From a checkpoint of a small transformer trained on Wikipedia.
Size: width 256, MLP 1024 tanh GELU, vocabulary 3675.
Architecture: LayerNorm before each block, biases, tied embeddings.
MLP neurons of a small language model. Each row is named by its layer, matrix (down: output weights) and neuron, and shows model dimensions 16-111. Each number is 128 + 32 x the weight over its row's rms, rounded and kept within 0 to 255. Numbers have three digits each.
A block is one neuron, or neurons of one layer that tend to fire together. After each block is what it responds to, as a language model described it from the Wikipedia text at the highest values.

L5.down142:125150097127150138131151147130144175162210113094137069154147090099142091122131138145200059078158064151159164110071150121092107109178167115122141103151114135101165111121110148074130087147195075113113114157117192125104120124159153127089123127122151118160135060118131117107154139123154126114
L5.down150:075168129067128139073134120109147126116113169129115140091134105035157131083132114131060127173163165134101097098191150062127102107127130100104145107089142100105128192140106144176147153110134091105134122139102125139144136119122153146094141129147118112127155106075072128112201129040188123113
Description: Mid-word continuation fragments

L8.down202:123128140144132125082182140099109155104108187085154127096120089096118106163110140170108201123143098089099123171173165133125129175141107126127193121130096152142163120145111153138114144123129137134128102115126102116176154087146058154094129109127114163124135164174110183154083169091136149110
L8.down280:139128197140136135095182176157106142087148111147132130116127110087096129145138159147068168144112081123106116071141118179157131141147136132147036144133117182141151115102145141128045169058103162161153139112119104117055169112166115125192111141110081093119061064082153162107162141124159129062
L8.down316:152121151086115108096159113134105190129105114150122170123122138136120136199135125143080170173125123137062115113098078191174097129144141133071095119135140140117140198114124105173135177125118130140089147130073093083159152143128117103149108109114091146111082224153139115036144208099093092096
L8.down816:094140180131134166119192158086139181138138108164106114140116140100117046187100085131060190124127146039109118142119147189123126167159067144132127069154093150126125096072145143114153149110145143114174135119133083072091114117120169150105137112097160150100122135112073135117195124100115162070
Description: Word-initial "b" fragment

L5.down587:127072119072118168136112151128137101128146174095132116183128114161167098117199082141150128122189131107128143184100084140174127116125108098114109114150144157150122168145192122162133091130149122141130193147092109087075172110109064166155087172087122152040103147144082150094076046093130083147
L5.down766:138105135054163159138086153167156083182097140180136112088157085119098085065187196148075140149141171121175118106130150148199183131133131171077090142126183113131166114122161106145177142094129080114075159110121137088083161132121141101155101111097119129100091157185123144121125163115078089129
Description: Locative "at" prepositions

L8.down56:101138116141158133123080097139185182110134081108147156137173135115092143116128128148137116123159074073106139113134095118126123145197078147149108149160172186138130131139081116174122097173088160146109144114136110149184166154119188106157147121107134148073180128073147105127100136099101152096
L8.down336:093110165106094154141123151171155105110114191112137082172148078114125108101069169140129081112071167112087171148177116104138118115100099087118126090058167165115153171168068101134084151109145148121101139097102123147107146108134146135193124175084159126098178151118156133138164072126116147083
L8.down429:085116178136067140111122127106095145157135113093130105159113118074160142105098088190205136150143094119141102173108102156139186115122186121130108151119165135163096094063086146167069148152097142109091182113149153126147190140192164091091177092102099145130152154140123188078203134130095152093
L8.down473:119119106155162194156110145172136139126101170070111110145107154084138169096160111161114130112175081080194102143117149125118171094086067113125121153109147094112145104150123107173061112142104159108156128113104168124107120125129125118152134168087138145080175094123120141118150093036107113165
Description: St. abbreviation period

L5.down213:147163100107116106170105135154148109085171077117116086074089113136184129086168084145142111161110120084138097181113162140132144151126134055152124112121118101140117153141149212101141143110126109140105154093100114150104109158155079166134098139117130155172111072125131106141068156099140117153
L5.down928:120125160163053088185158107151151114107121103091126139133115157141158146099154140147182113069216062200102168134124124134128108109208118049187158162189062152112154143113170082075096099125089156151140143139131110098125097126121150206125122080114181133142146127184159123111148115129103100119
Description: Mid-word subword pieces

L5.down87:140165143167061136125150101110100110150132101172084132128135192079135076151121125139186153153132146086082129178084129133055115146172157137134184123134120125130188070132137121080075129098059148175163147048125087135205164072161082108090138131129068127146133087148103139157095115132139164187
L5.down356:094171156153143119139123133159115175160132092192139105158128142055137126099147100169115178182172109090132112116136086110170063131137131117084089146129096103142144103149126091121101162083145124146158163154145114148128123125161140135195102170143091123132066116064143085142126131103146127075
Description: Mid-word fragment pieces

L8.down267:128104127168195115164111132189083116041107104099104095166127121138175149093082195164100142165139120117101133154104118120167148156119204118049049103117137107151086136097128125122119145153157145122096093101060069072142155117091122119174119150122111137125102146127127145102094176165082111157
L8.down443:126112198123171135148157106093109139119111049109130176131140177079105117113091102096057167121105037124159143079119127161115142159145127129100126163104093153060167111097147118115119170070186121175122158161116155136085120199135181122193138134086199096072121076187181181111130094161129118050
L8.down672:138120176138128204119145152119117147118106160126136165105127105134117127101096148066102185155106120046134125094091093085116151066182169158133120101134172131124139094137106129165201116140142205121075073105167123107125162090158140157138135184095075107151084071139089121107157143090122115153
L8.down865:108111148125118155147131093111113098124121139088102135078097163150138130084111111103101163135123085120103083124135079147100112122156143102133097111135111195119192153142124103127190097144149178124104152115112164103111100156130145104137133127168157189140154131154134164124140113103109140130
Description: Article a, section breaks

L7.down222:119100128080124093120159142154112125142128070093110091163139123138188142098133133143122115118101080075134111118106180145162149127059137192146092138115082143073063149186106099148169088163126139151186116161157172128131063083083112149163120089158097151121147110107138100175104102072153161110
L7.down297:124120151083162183137076168112156149133169082140093116145142178078137124138170107127103111139077169151143121186170154077074154086129093071189071071153110157121109160120137107160151161100161139135126141170131062183114125127141131141127169169104188120118122166148135130129135146077122128073
L7.down454:136129113146141107127140036116089157139162151137082070108143142119132107118153080061105095123151108083143189125149181143101156106140108108161143139129128154134165127167088070117146130055165123126161111117125093175079126091101145123138102135094080146149063130125149142161121167087110103081
L7.down498:123112111159167104130196113141172129107108075134145168130133143054141159079138073130051138175104078127142141157133133152146166149093097069086129140164097147193104112140125096113094134075122157120184140145161183089122160101124197150167111083091168130165075133135119101132066092127097132150
L7.down633:115141136129082127198139063147118156106121175175118122149206114135151107116161105199099127146119171073093129097140073099157153098155106095149102136077164139105096117133125187068111149098157137142129130151161132149064165174141152155128106075154090130148127160096103141112102111034136118104
L7.down793:161115152167073102099140177147162116067101060106156143174169096089146101117098130157123139118078181127130154104106150150095091143118126169112109108117202127118096107118127178103185092120076080203124117211143201107115115111106066161073146158078079116171124067127110112119082127129206096121
L7.down920:127143165166063127150119148119140174168105099130097132164110101106107121143172162119098150161123121026140155101105135132098138090106139099101115120085157142118068073110136146127156109051162085099115166176114123168104136153108180101122094131122110102186076140092161111139122145163202117100
L7.down921:127107180149119058125140132153136138120100099140187136132133102196142085131182147196151155078142108120071124159108140172098205147124128145137089135162146138135059089114118177148186109098103152140125102142113130132193143176138084137110122100114117139139164142165154146109116145157086086156
Description: Mid-word split fragments

L7.down49:120129094139117190132146148115115114160086148090056094161138132120123128122126135174152130107168105100149173101101145153093070099115164124106145171125154113107142221134137119107102103084176161183142144128152149183113092113169112175129138170171112122165075074098106194117158169062135129098
L7.down94:130132100167185147099093183124134088136134116090133138143154118191070119094115137195176169142143106082165196135119122083095161154107106094068138139170145060094087123108104145154083185126140167186134154160146135115176086094225124178162151131104094151132160108154152097101096113088174136101
L7.down414:137122086107113079121163122169088080099186136093172124076123167138129133093073142084171140116143208119115181103124142082145144119119098059094161146106096151173123188130152147126092146153148160134109128122129142156133188087113138137076116145136111105136168218159141110154143107100112103111
L7.down526:138113094142078178141106112105072171148145145077102177151138135135213133121100108116205102183130132076056120083158055162165070168134111089171104147147195178167155149117128093127099139105144104188051109111117081135156106131130104171148164111096132133174116187097110112105135179067139142136
L7.down577:102171148161090190119075162137093128152158094140161152135106154117114062099147113092115149172159183101157090084164104060118111117128093175167182141117172100109162173142121149121144125165085116137116134155116144136139143117092095103124085134162091081136102171128176133171127164053139115119
L7.down598:134148188119122145160113169145138150191174132137133060148176141219142082154129110130127125138135084106139101110126109108107071103142138200052152177162092111112122089118150074087149142063167146112122183099156156159135146093078106096182090168118159071120136131085157085094123120162146152143
L7.down894:117129157092128107125085182151086164157148084168119063074109102101102041165136130220121061174119150138117140146128156154132106140091157095148157108156086151077097186186088146159205109168163153095084125135168084112176135118105113106139188161119107081118151068076111134055092088122144089150
L7.down942:106131130156128143107190042077094103173162163142097100109158136155143079080180061155069107137180110097085127108126065119091037138158133136205140132162105184129105086084103105142121096197171084113129134150140155140169104092149133195108128127174150134130066194133118129130121128076130117086
Description: Fixed-phrase word pieces

L7.down281:156123132090078132115113115119162083073114157055134061104099137123090184181161173104136114102057123114125129109139135116159164173117066168143132097149116159118189114087117141136133155153177105113095191213115137116138126142147072139104093163166103126107088110182087124144138164089163139126
L7.down377:110111076158066144101104138040100108050132135095132155172105142150144112117152149125113099155113088163114101114132145124149138108164136157118157113159105154135160139122145089161129122127132116124088178131108144142101122122093114075097167060178170080119016131143116151080192139107165106134
L7.down475:123120165066075125051134160088131142126087111121121147150123070165072114078106107158143094113114140093098127090157132161155176111104134126144106100105159157130134174095187160122174156138112069060130178148152104127146144141102112153133127109112135129100160087184133155114153185099148098085
L7.down696:138148130131040189097116194193126162071124189137131136121140153099156128150139152095086179134099060150112110204125109137151155189082123133120164121139140114150146168154155133116094137057105134141114152160113193083167123097142103077121090141106082159089127158159162158111145128132094123116
L7.down730:111109075045133130089120148156102113111108127136082107226108060150118131106148135093117095168107153108158113095139110128186134147152126151118111104162165167139148129155120121114147139094143095085120173235132136122100086134133089140157095106150118159114067140166127181101132099108167096101
L7.down768:153171150103106196119096124119163098090128066084128198049133144145129108144192160073074141094131142160135160082092144116117098129173079131129148139111117166138145086102125125130118160145163118131152157154080163059164119156123134060127149051145082136113147143146103146098111145089086134103
L7.down865:109119168124097139038176131100112163171121142116117116145116080109078035127112108141140090151076107131090124119173109121144123086111156125135163074159150129154154149137098140115140094158106086140106121157166104127110179137057113171155135091127151093110111164150121157125103152146140103137
L7.down995:106123161131081099084109137134140129089200129172108140146144125081103105119128210137168123158163156000041112088133133166138132100148129110096137128134141160131124083140136065164139134112149100172132169103121159166148157134154130141140130131120114118160149198130151098131141143015131117153
Description: Locative preposition "at"

L8.down102:136120123127064178140167123098145124095134162165160156180154099136134119073087144090161120102096107095081100151078088160101087185124161141163138157096210137108100072228091098114137093138136079091155132200164123140137128147165074144116111122100168146136148176152135197121073107141136176084
L8.down176:150112164072101114136080101105182066109110158127111104114144088126129081164149164174114123103121138086131167117126110174133115169155115167188123147096117145152109127169115228155099112092108146195102111116118145128060124170138177105169133155157067133111140136109099120175132127104130125038
L8.down802:173132115101142115077132110062148122152156134143150118153113104132112109114121156120155145135159122096093117122139124159094159169115128130102082149130146109113141083145115101136117109140147110133150118101132139185109138102189119061159108178063148130157150076150136119116094114129181128128
L8.down987:129101117154130126125156157118147129144088133117177121150166132128133054066125157095136089072146169134125129145135156146106218144121100173116117125101109156096166101085149229118109154086149097143133164146096110128117098144176153132063108132038056155085161123172139079091149135126090140106
Description: Mid-word fragments